Weights of a small GPT-style language model, trained from scratch on English Wikipedia: a variant of Adam for these matrices.
MLP neurons of a small language model. Each row is named by its layer, matrix (down: output weights) and neuron, and shows model dimensions 0-127. Each number is 500 + 25 x the weight over its row's rms, rounded and kept within 0 to 999. Numbers have three digits each.
A block is one neuron, or neurons of one layer that tend to fire together. After each block is what it responds to, as a language model described it from the Wikipedia text at the highest values.

L4.down89:506489495506489541486484505524513523522520516512502469520498511479519498451513484511490500506520535520466492466494522490483488540520511497417474526459530511493509488482500499492505485486494528498485464500488495477492482512462505480477492497491527477514522461484503471469495522505502489523553512489458493498519543508527501534521502505506455482539487521483505502444525510477498561491546
L4.down272:476523484496500497485495531528476514513527508499534478550514484486507504508480487566512518512486499464474504497486518478504514496515490515534521518498493537459528541468496518514527465502477552470479504487526489507503469492480493475487437564521530448490492501520456510500487499513503490495508485501497493482529532453502505518526520509467499519499492481528524495479567506532502575511514
L4.down653:507534501475482510499473513495488513524496518513514517551514506509508483460513486519496479523530520489482470486552545472482510526518489518446487539466504500465438483486501509502527477509465529507493486480468512488531488494502481512505450499508519483508550479506516464461520515494492485516488512474493477499517525482514482532516494509491470474516498515455529495446563519487502559494491
L4.down875:530499561456505526486487508485497518491507508502494497508526483492488528455507496488508515500500523527494459500489513520495502542517538483416506531479496512519499492496479490508475489551542553499466509489509455505509499468488506492515493492490483513556462482521504459450516500468473525506513500459528450535543476500512501506491503542536457520489489530488485518470524496499488564516505
Description: Detached space tokens. A standalone space token split off before the next word or a closing === heading marker, as in "Participating nations==" and "field marshal", plus word-initial " m" fragments like "m|edicine".

L2.down753:538517509485526443478485526524486500547491497486515504481495513510474521474474466491499505512474468511501466499497524528531516458501507510497480509514482520478482509549504528513540508433551474481503471456504506513448460492521473500492472424504433559496511502518549555487483499476499473514525460514501482481479515491519495494509522518495502536480521474504486481464533517482497541526501
Description: Mid-word fragments, foreign scripts. Word-internal pieces, strongest in non-Latin names glossed in parentheses (Hebrew, Korean, Cyrillic, Greek, CJK), also accented letters (í, é) and stems like und, vi, score.

L4.down182:493484529493544490497489483522493494493490492484506500510506463521484454505508511489516484466493524509505507514507487509490485484496478487531524491504487481510495528490503528509495491518473482476522504523489482477500502502494512489475527510523524507546493508497500520514489505532503496482524492505502524499475495458506505502482478468509490509500490482497496510511506499495521459496513
L4.down328:487492498525550494546513492498497493484487493528490489502482475524470480438492485481511468488481477489525510462491505488469508503472466471502522472455505474480499489495500532489518483510477485508496490512488519499536493477464534523474497521521504482501553512486513520479506498521542468529522543468469498496477467523477501515494507512496497494476473522515481504507472539505500464502485
L4.down495:515502500482522512495493504507501502507500493493506494510495492513500493503497515494503498485499497504496505498501504498515487495505497493509501495515503496500497485501489522514494514498501507490499513494501489473491513508503522491486490500512499495504500509494502511504489508503492500497493492519513505488489511484491513485512501502500500497498499493514503498489492510496506497496513
L4.down903:500488487500503500505509509496504505514500502497496497495511503521508508491503508510488496476501486508515495495491502503504503500497491503499488515482507489490502494495495510497502500505507486514493502495501495500508509489504495505509503522494505504485502497506497501498494513513493500512505497503502495494506501488516514486497501490498503503501495506502513512482504499495499489500495
Description: Paragraph-break newlines. Line-break tokens ending a Wikipedia paragraph, right after a sentence's final period, before a new paragraph or a == section heading.

L4.down76:487507496521476548534466539486521544497508516535498505492484451460460541439452507447471509494482518510449443520518508514518518495485514488527518509493528493483491502489502478493464467514479482491501538533497524482485536489485506493517523527520501475503504489475487503486512541518521520501524503500487522492469469479523508507524494537495550465488468523516500491479486523517500488473480
L4.down98:492477507482461493512463507476535484524478484488519513487474552486445510499500480455498506463511553505544488514523507486532491524484498537516486483507531530506473486536502515500532450520532492479515481508454485459524497512538492516502502535495526526528508519486492496517474480534500528524502525495507499486472518486499467516502496529517495507493467531519491560515500503520492462457490
L4.down252:492512484513482499488490447546472539505514489488498531500490444472466506483484532480486482532460489454511471482504473499500516444491493516553472476511510514480452489511509488515493510518446497478515510549533520476478501486495500545509478519529487511487502506497479514500491470448490487481495473536545487520499471474524505543510485481447521470523488497481512473503514475535525470523512
L4.down693:529515495541497525550430494461481476497476475513487535506449493473530512528507478503543515504537532500480492554498501506517490470513506492524467506537508506486496533473438525489488514477470521509502511488515486471489501505519516494518504515506460469493531553498472517442477471491512493513531560497494501491510525448484495474514518514548526516471517515504524504479502495538475557479469
Description: Year final digits. The last two digits of a year split from a leading 19 or 18 token, in dated prose such as In 19|74, until 19|54, in 16|95.

L5.down116:493493516531510527499470547495519510522469477486492474536526525483529489487493541509460510506473510520505522489489492534497501507549430506505475510494484499502486497521475494494487469504468539482504471494511496505504512495475513500519490457493514508511518514527507507476497507479478477522515504495502528462478483393510500540455529513515513501505474514502482504521462507486504490510507
L5.down135:486486492497527507500502508498526495505495497505496500490505492513484499495505512504494486491505480500502502502485496510512495502492499488505502507490487495495499495514489502509494512495503496494487494490509502494501492489495502502498489500512499504487497505489518502488492511523488499501496494513490506499502488494497509497494493480495506489500498503503511500500499501499499472499509
L5.down138:485493509473527499500480496476497528504491477494484503489521485531502504494491497493481513529495487487513498505482505495499483473465488483467485514498494511493511510504489492488494519510497481534513519486526529498483508454492520525525505509480489507477492493500509511521505536526509463521514486512493505498495473495468479512509503494494493482522488517500532482542503496504505455503519
L5.down166:502487491501521501501507508504514494502497502513496491486510496526479487486505507498493487470501475498508505505473499510516489496493481492507491522497494484490508480521482494508493499498514490499489490493506503492508501488492516510513497509510493506486497509489505517506487512520493481514490507502508516503499486489511515489502507484497509481503483490502501496494494501505502489501504
L5.down184:474495538511525491501498507521517470488516496532492509494490501519505527496491489521493495511485552506509528509479500525499466513503481493503500507493494514508498502484501500486489482528517486512518494495482489482508500499482451492521509525488486522480496493517500507496507513498502478499488511469487496490465497477518500488494502531521495507512520506492487525534520517487518409519509
L5.down310:475502526505484490474496508505451444475486498513495460498474475524488492505515488487499514475497553509510498541491477505510488502492493476506468500500481557521516517469500481480508513516501518488506504493500486450475484493487516525498552514498512512493492472558465494510481485513513454504499524489486510531468503483480507529471517522565423503522463510495489476592498541511479421499509
L5.down458:482460490482513504481506466495481497495521537518506502491499484520498513504466453462506453523518516528489479539473474502467519511499526469488504449496492536489510512504519459496524475481522488525515523524502516517510505465499506500529509490485482492516495520508491490434499491495540501509504518462481519478524483490510470502499520489539495511534496500503525503561507478474480404538482
L5.down484:506497536485521506472515495497451466494472505503504470487505493538466487524481517472486493453454518512510528536480465518501460515485460497521479516494472540500516515502503498475531500499521528496526496511486488480514468489444487546506538496506506506522500470520498505537490513525505443518494526483496524534456513437514494509457496506512457526520466498508475529554511505498496450501523
L5.down547:514534515486516497486508486497462478486464499495523474476473485512487485545487539487497530472472541496489533511518461513494473521477471483514463511483472499510535540521490530483555491511548474521538489495520502488489496484491479516549555501544486490536496505520465521560505481526495459506482493480482541517490541460480516527502495522505443509538495493499466546533467494477469474486495
L5.down581:465476508508502477548466518504487511466555516500461467486474551485482566490455493516481541511502478479558492513496478505492456491472458513464511536482516516521552519524502541439488474480508509489552473493466468547502487508496472492487474493509479536523528500528483543500523522474475477523517490535479549479468513509536548461505490500486524520482472519504498517470446481463541472502530
L5.down598:509487525493524515526521548497506516515501514478485486483535501498490506469499516469478486508477487497496470501493493527491467531500468485485475483468534510475486494516489519475476492535504514496457502487496511501502493458515590536498480507532481496482494522499517492473490527499496441520522502518513495507491494438504524539489510520509496468474448499502499508508506513484542486513574
L5.down822:527496472445518507548489508495530479498428500468531484484488514488521478517507493498521464511510496474513519540488518522509503512502421530476510512474523518484526529546524510525503489499476488567504482515452511502510505458492483466528502526538502485463513509521469500512507513494541444507509526488482510475500488479504511490500510555523469486483432497511475530511480529478485484471512
L5.down884:484493487509513498496490505492515489496495485500498494486502490532491493498501497505485478491503491475498490515490498508509481498498491482490496510494505505481510492488488491499511498489505507495501502489495507490507491481487508502511496502502504508496497486500504514509494510492493476505501499499491507508499501495503514498505500483506493502509491502489524495513507495504503468501521
L5.down903:514497489488496495529496499474503527519422559475517487502480504524458484518514508505493505503476476504476507519503445497499495460475457515481479508502478521505485515513490503517503535505513501501502495522539508510535439466464494535495471469487522508508476510515497523494523537508475484438459482511536478512512492479508466534495507440479526510532500479481524480465526502492497481497496
L5.down966:470515497518519513489523506517474467500493494443501512465491525529500480506517538495546485496488486494462461520503445496523469493519461459471471527479503477512520484538501514512537508529523435509480479490497500512475522463526508513526480486544530486492468487521489505521517499473532485476557500468548526506491496485522506506485494465475505504527506495504500481434510486476529433478457
L5.down1018:514507514464488507502555478520440478507468506487512504510496495532464505535516526465538513491465496508471495569506451496508470466482471464467454542503499531538503504529485510476536521488539509498479498482514497489472530470506481529538516513522528521516477488535495514514540512511490445486524464483500520528468496458485508505459500509468504520526489471504478481477481495487489453482488
Description: Paragraph and section breaks. Line-break tokens that separate Wikipedia paragraphs, mostly the second of a blank-line pair or the break right after a == Heading == line.

L5.down19:440489500529509479492500528513453492500494514510502493484482517526510494512482485536533495504510511503519495506488456489477515490451528507448469479501501494511498478497527492511553459484462505496514531502460525526494503523425503504481506540494452512480491479505535499516507505534472498468479478525472529510507510476527463467540522461510459497466481509492518480506490502523501542516532
L5.down57:505505484493504489489502478479446493507483507503553446535477479506524545528493529489543537491490471494488469488530466492500487497492492480489477536487523474526530499489504494521497482508546516470488538523510479478528470496487496490495486477504549502521477457524465506498549518511471492469529515500500529496480524481457513510486474516480473523528507467503505504475508492476523460510503
L5.down83:439485480488488524477508511491506548470509497539510477498509516479519503496519482509483477502535526485436491489508512520499494525504508496459508498486534514502509483489507505483507487483496507497494492504477502512510489512468498499522518501515492484469520474496495500526536494509506475493525511474473484522485522474492493498504527550533465508500512503495512498477527502500526512515536
L5.down171:491481521464478525475515539518528513492506490494508503475490512484502475481510466492481446516521528546488468481535505496475503543502526491393533519466523488522492505485506525487486473492521501496465516490443507466493489489481506519498487473523512505510498521510495499471498529523512476527520511494513512546516499485542477517504505519511467507494534496500499497444518514516481578473505
L5.down172:509482503567463517484505541489473510518525529480478510537510463482541458542488511488490460475465500531471521502512492500471514451457526493521484535481482520477482448489543493500528499501454474458492499507460493483501491525455496505479447487475506481506508473456511504445513514504453506486470479444502498507531559511534502487498491487495512543509502507513518508437509437514512496526493
L5.down268:454499479519521457502537518472449514492491515541465519498501501516510523496446513542502462542486482489511512498472462471494501520461520502455482515488512494510480477471494516522513486473471504527538527467495550531481485501491524452500536476486497517460506460488516495523542471504493495513500520498460500514528518494529521497510463457499488546485497487523534455437501451515474519510556
L5.down285:464472510496492502480489470509454461521489453535496541476541494488496464516501481493499471497495500515512426520455488541504471521533512533498495512490487571512534526540514503468516471496509512474514498479479509475475496501515485497483491445511504510526496460571443508519493508502477465540495493544501494503512523535519497492486500506521473546529500476521487514568494520428493501535480
L5.down307:507543539508506561430488476511509498534502511493532487497475486467478523485492505515479480501481517524477457479509514488480531453525500477479501481513470507520496527493499523475512496512498514533482494494523440536433484528508547506535509489547495535504533490502489474510489528512498491499493499484503465488494451478469514475512530537529483528500490541507514505530513513457522483460500
L5.down375:505449486463502499477494486478471524499528502561509530513509525510481527423513518509484525494462523506488492436534503487507499479503482436521491544486511488485441539475497494493509528484497467503527519535524505466493452525469488488509515474479470493547530422471491526530511539505522481522489527483516547494475487493537511545500462532558474495491532499476497544556498519494514452522514
L5.down416:527496493504477586487492509503505487532495511502529480483499514447481520490456507483521479515445517516524504502493477508480508519466501500525491538480513530501469492474494494521467485493531501487461533508513499489515471476476478502542512493501505484507505517524507498478504538487507524494490505453487469471484536514503542501539524488594542510505477517506502545537508507448498440443478
L5.down660:502525495499514504486472478495470519487505478502533454530467466497510551521496513505512491501490508483486470481508477484463491496475482512501481506483492512513505512499535508515492510497506524461503497500489498483530470504491473494524503506524512506490482479517450484529509524477537488496551484504483473495459521481473488519462503536502512521511466497501486525478511524463518458513512
L5.down705:480461549478505545523502504521517494490512545503503472534501501524521498522489442513526479528498517475527466495510511482482510505471471522456497554479481516445495520505514515488521503489487515503495494494524481500506455480505472514514444480442516495483538460451489520475512543491489496500511540482501506495503504498549509460483506488518484465481407568525527519459556561507462460483549
L5.down737:509472512449477520473522486529505521487474498471514477464524485483473484490491479511495459494544493501462472531516518458444504563541526480414516491497523506520538510498495517501475466501517515463471503513465489481484542484476521484491450470513514537514496540524486481472464527490517447502517501486518532510539515514534456525490506497484447501513529476509492513454512515509450560504496
L5.down783:510579493534480467516471533491469519508515498472505452510505503515532528497521498492506525503477473522468525486476526489501492526492493463500492497520479508499499515462492439477481493507439509528486492463537462525488463549497508518543491512521504493504481574500492493483518504488460507517524500482483535524580488487486495527528454507504500517476506505489456464484477462554470489493512
L5.down838:487498500497444551497467493547523509521559528513523492519518507476532530494516485510484494505501570539473425488516522503464506490505492536506482463479512506521507505474529497510501518539546518504460490533479464505477512540501484537533506561524519465484489476461462492468476483490525554480542488492493491499467480498514483502472521526500509459536491470492544541519503517468495494471491
L5.down929:512572516503468507555500500515482491503500513479516486534494476479496531523488496515497508482512481515457490512518473473497504472461483473538502512472474478513502491543467513522509498515539478476498540497524483500515454535499524490513488506509507491521423504508491506525531501490508495478522482525533532517510471497501503552478519493476519517568464475542504500454537454452511523520451
Description: Standalone space token. A lone space token that starts the next word, often after a, was, She, or a comma, mostly in biographies: "a twin", "was born", "aged 77".

L4.down32:498507472528499497532465504494502520500562503478521524536475487474476478515510497538497483490518522448482513511467453506531488491486505496500483510495484542499552543539483490518461498467495498538507487491509464526512494491481432471545496507516498513483513502534515521536501534471485504504508457489520528477507469518479524472486482487496482489537488447486468480486502510533461492530504
L4.down586:514489494470498513516490508504548518501492537492494485492519527501492502488482530482492476535485450477495502474450515494490500525538487494490520486497479505490512547503472519495504499491494511497453507512483508483518555505487521526492491457546497507474469513498525512438518487476524456475502523512468545475515520499477487526485488428461491507484507513474550473484509593468476506583505
L4.down614:560497482538493501499444530508499574517508532507525481512544500514512499485481502456530519517494520500483564482481503536539528451497475540471508491478504465485498520496472527501495473473493484535495545484492487475495474533486458447494471527497527502503448529505493520490506547489512540526475493535503528462514479461466496515515447486490453524510492498517533509496480492524516530528510
L4.down731:485456531526490506499471444467499488517531482505545496539498505474475454525466451496542483566512480510480484529547526498506498467495508475493528490525513512570526499477507476472523511506471500518531474512514467494487499497489479513472501489490513545548525496510512499522488512494518526499540547537477505521519481526453489497498519477527512531515525477510515482515502504499455456501531
Description: Parenthetical details after names. Tokens inside a parenthesis right after a person's or thing's name, mostly year digits in birth/life dates (18'65'–1927, born 19'86') and native-script glosses or commas.

L2.down92:515489481471492460525478513522528500481521476496507487531536503508473516502493477471492541494496514497488515502491521524493495479511507488507489460469537485568498490476503487492456518455498472491533495517481503490493511458485455486470531499498523541522509480486490548488490461497507495496546514508498467494491515485480491496489492541508517532499518502483509552510489498523524550515544
Description: Years and place-name endings. Years and final words of institution or place names in sports biographies and results tables, such as 2006, State University, Middlesex County.

L5.down104:521509532537497496465459543485471530457495487486476528518503482481484484458532494470452533521463451485475532505515499480504512481498513490450553513493499486507507477510503519518479559474479488448524501494557527503503447483519526500529461487485493486507549511522539529493521525493483465506534522530544488508541508512522505511488445514510550494537500505512500535485461475509489512509544
L5.down120:513519503494495553502509489493515562489480477468452471466469424482446465473511524513465470467507465521472474485468584497479512467496528499526521542480528545447516523494501515511484518524500543509514511532523493489525461487476529458469522499510510514526472511460551477493508488459505503481459507539510467508488522482524504511530497463507469515520489492515502508480507475528515498523493
L5.down128:450509484480478564533487509501508546484507528503475489514513551490463502520495506463533457531520467462508504515528477493475450447496485512452536532488520463514463551473505512440490512524512500506520547495511506525490472521488514508497483462462500517508451435492489495483535520487492502461494486522519507483522543454474524543469518501511490508509517494519553481488486517544514423489510
L5.down133:483485499494506491505500508501520485486485500501481478487505507497507485520514480532514471503506469496505494517474500508495499481507507476492503526492496493498519509496499508504509487507513491499515509509507494498503484490493511485506493515495493501502471485504479498497488513477485463496511500490489522521518498489515496513482490477509496512498501496487542460521510490483507462506495
L5.down145:530508509494475512497480507512520484531482497452522501498448469517466493525545448526523499524534571469463479502532518456506516506498443454524512502490507527517497519525486521485487500468509503526452536467485505510522502475482471485517501492566510488525480545519513477552548559520473489458484480491516522517507502508490503501483478501468490440544478463455515462469513475492517508440538
L5.down175:475513522502486532490520511507489461495486543486518528541507492465514504517527466489531479497467508474506503527515493456512490517471509428535525509504536489509512493502491495550496493529500514501499518522495479502547572535550499510522487530516493533492590516554482455491464477510491514488503513492467482507518469537470487521474495559502472508506468519526524492492491466509487512482477
L5.down260:542498474542468475457495462509472520542505522554523525503490507459529498479498514495494513516518522444471518488498459502478493468524483535489486526469477517539448518517525453469471484542462481467513468562505510507509544482495504539524557482518508515511491501501498465439520523523457482494471519528492486471512508494486494516498479537484499519507500524501502472493498485523488488512496
L5.down448:492494502549512474528543500509490502493487522514499466514509489486508523498456523504484520524495491479502497432470479449439511488471523510520524480522439521564479509519498467488506505557482508527446493561471511496507506512521528549498527476479494470526477515450502500478518504526474481467500475476463495463474515458492527535482525494497494476486500486483496521520499473500553480489512
L5.down499:531488480455501475523495488533544487509503509491469503521497518495536493525509478549522552509479517548492464557522496517508473503497505495510502472468493459494530478533516497473504515461498474514528536500481479537440502550455499540490522496501495478501465522555492506523523486485489487499504517465444521500488495483495506498477479519529469484508520471487514490503490471463490510492482
L5.down501:520502513501430525488496502488504477561532508489474493494477466464493520511524535511557509505508533460514468454511493476492505512445480497533532505511449540496512485508488501497479500545527522507500490499522482478523488475483480559510502517509480497485534488530525498515495451523466547558498585476481508537517526517514486483470536484478483526464497484501523516547518498491494491507507
L5.down513:552499513529490547462478528485497494509490531470526488489511422491457500481489511458494483492441528517533522462537508485492505515504503470490501489493488493506514471488501510538524539510482487472492477515477502524496472491524482542500472467497510488490517499481504457486465517471498512501484549509463503496519520493479477517495523504501482511497496499550538474526535499487476494512496
L5.down538:481468522509526477520476485533511499506476505515479483471497533528510545504501475476536509528523515484474518530457579527460491532517502537520509473492495539501512490505495520479493507443494524513495484483471514511470474505489524472482488469454466487476475506524482477524521517464469500471534468435507513518470498525478523441475478554508511454484471515490431538604488517511453467519463
L5.down572:497496516561516536456479498522472483520468496469492482475466454503519528480521469432486566492502539507462492529534505491546490493459524508444523480482471510503475521497527513493513529492514491499515468507475519539492505501531459534515519537485548500479507469450490507500475496486502541544514548475481492452520481521499486519505539532530499512482474566488514494494515481492494498525476
L5.down729:520498455503525496478551497478493542506471488524545466539468476477513525486479497522462528525472458478477510511512504483456507494516521517481492506500480519505520523513523454509496522506477490556497499573503498513514512527522513455507519513513512476511522513506462484442499492495477452488496527503507485504494508458520465480501462504506455534444513499507495463473493448504503501518504
L5.down882:554535486516464464505504524507485497568490522460477485476526484498530470487501484450523507519506513468507472461504496503514527495469452528512484495435495466476561481477518523514486475494499476519495581485520501500495503483503533529514456493516487472486540511507493475486490516485481517503523499487517516457521494510522538509544474454451506518522490541483532500495499476489506469533470
L5.down1023:518534480559479502478506500491479469512478463495485481517475473461470555513470482490490512546465534450518528493509487475521492463521492519497496534506477524527518471508530443485488506468474511503477545488514483504475527518499497509521542540495444487491512527536492489497485485516473508522509542482492491497508471549502492510528474506494501510501522522481514472512495462502492489483479
Description: Year and date completion. Last two digits of years split after 19/18/17 (19-88, 17-97) and month names after a day number, in written dates.

L5.down43:448537505513473473535499465508516502524447506515511501542500497498474496549524525464501507480501536487494463475481494516496503475513463499468513489479529508517524500460525500500471494484515500484487494487474520502476510477492514514523504477487498478534484525522511527483476508449525481495507494498491519464494516526508552497456494504486500483489461513490497520555503508546525462489486
L5.down61:525536499501487475513506512535515525497527528458514546512498511501474491519529506469525513501516498494513507486474499531487540508515514473513501472472525513480562465540515489493512486446516480482476508492520478516494501489512520474490463481479509452464505529551512487507512506472460501490480473491512492483488529520491507494491454531499506499483518498517510488493566470509531517487494
L5.down203:501497500479492499469506465486472511514547500453506481484490478498518520548517523529504528509513504497519490491461497478558466454493509506475469488480479498478482467498534475499513515506476516495481490520523472498545485518507486503534474527517529512460518535546542524491515525492463503497478520506456492533486527497448479561500447517496488528466500458473506476473528438501563509527512
L5.down205:478552517500517466518497498529453479511503519517506538523536475486444507455486519485478538481481516523466481481470522504451478482507535506480477489497509518522508513501468459481492450524465501511477490534496490544529461508498521503503522516506498465504494510525523511458497482505521477531514467491499491472515450549467509497517559508512511504511519448517499503587517546492486450495496
L5.down318:506497496527473516518501511496457512499527467501499477503499520506491533513528481499464552481489508499549458524441530534482524483496456490517473488492517489455471490500525481505517459448490533536479523502502531427480480519489470464495483532460527451456480552515499514475497467499464488484494478506462502516493497526502525478498478521507522499511509512469528490525485474484524504502522
L5.down341:500519501490504470500489499482489533559473513468562509521512543485480531522542492501514558503502487503524523459458501505515480523504475515511536468476482483467500528438506522480522476502545484500535466481492485508480485520492487495525486484500471456482511536528527536492496481505488534493465470534500495521462528501465498491492518444550478499482513504471524534479486490504532532471502
L5.down388:500514495518519552543468520493483494471483500490517445527445491469527520486530509481504494497522498497492497495480546513522529514541506517451457531498513533477526476506536505494507508442513516520465501451502503486483482472462493466489467502512535440473453546528491520513492511548495451508490510499509556454482517491484499512495532447515517473503490536481576441488528501517505486496503
L5.down391:533464487488497478490512498486473484474495579510482510465491445495469510465428480517487478526521493543514460483504502483489492489515499499503500498506464517494513491496473504507502508478463507484529506515506500591536483490555506542485495502495522477501482541507487508468508493513500458513474499574482510527504509542509485514507510499506510516476495456492485499505452558494467468517457
L5.down420:488514522538518537481492462551511508502499466494494569505503485470474484517496485511474480498498512477523503522479490503478467552513509517530475494532522494527503510459505507466464476497493540498513459519442528479475511514486486497499501518510480486538480466527527451465507537434513479505484516513506488519509554529461484520486515528484458515472508504477482488495529469500504496457524
L5.down724:436560516514508483498505544537485453517463477530511455534511502483520491533502553507509507502512477475476462489511502501478459492541512498471502488443477483531522545515516497507488503524490492495486520484476472530479516490503517530478476499503542496477535488510478473451524503501524450490549485548517481495524532485539538470475445450472507578519465546507518474484506509494510482526519
L5.down773:494445484494489513486483500495489489489489522487523456450501518539513485529484522500495428480531476524466507515523538507545547499473492536473503533448511527499485496496495522463486458476478568508484510480503511515496519511494444478497520490496530523509490517526540551496491473483493495474481503519512502543501511509537489484488498450519510511504465475490524506489473554498510446542509
L5.down864:472490485465528483517467472472502496535475490507471515472514495463459498487532488506489520492517487457550474501455490539490521518510465476506493511468548527492529491525487532547560513493512504531509522494515507487440462475516493473501505493522494526524508550520485495477525479445507480509470482517517521489509462515513562486488517513468493451506470430498524515526460479528498499538525
L5.down917:510487497527509520499461477508540514504543533475473480480484555516528424518534511464468474510460502526500463524506470529512485521494522496541503532540520505499498517530528479488492498540536517485524492484536466461474500511463495495503491527536501501467463450531505511526514488496513508525486501512497538532494516418455498551538473486494451498541520482502484485504530458516492496502500
L5.down933:476482499458489530529508483496487522528481491470507471540498520453538514533516498507511449520497483519461508526511507524498552461495516532496515516463513497477484486532507497528496527509514546520501489513533489472498478518475491429510416527546515482501466498520502488521518517471486522518523486501509532536492509484529465493483520467516487521528456479505501504492506479467484519511458
L5.down939:449476516502499488553521468462484519504486458486491535531520518505511477488539459527540455488523486510492498504501467480503505539543464511482486484499526472492495492500495529490489497478511533495507489522490496525511500503501504505487482434518496470505449438491478514516525494493487441512543474473487507513504505503502482529502504497506541496500500465482540492471527510487493455481499
L5.down987:528490476562502530464497526472495461514517505521478525485493520501469498515484565466474528499484537480451528474504476491537484471496506498471467492490473504496509492517521520462501510516464481473506505494499526520493521500523461508512498498472504519479518510505482517463504554482493513547464540536456479521527533537479513497492485513524494514479532553486517469494522469511513517539481
Description: Number and word continuations. Pieces that finish a number or word begun just before, like 63 after born 19, units (3.9 km), hyphens/dashes in ranges, suffixes (open-ed).

L2.down781:492474523448551502479535523476498473517495483526512477469511533470539463527547513491532505509478528481486457532506478482505458494533502482514511455435498482477483520521508501502502489524473542509506486485494519470490512519472528514527523473570484479522479510503516518519509457508515483482528565441502490504498474482528506514489488495501468476496492487456495484513508505494487467521534
Description: Wiki section markup. Wikipedia section heading markers (==, ===) opening or closing a heading such as Geography or Awards, plus table separator rows like |---|---|.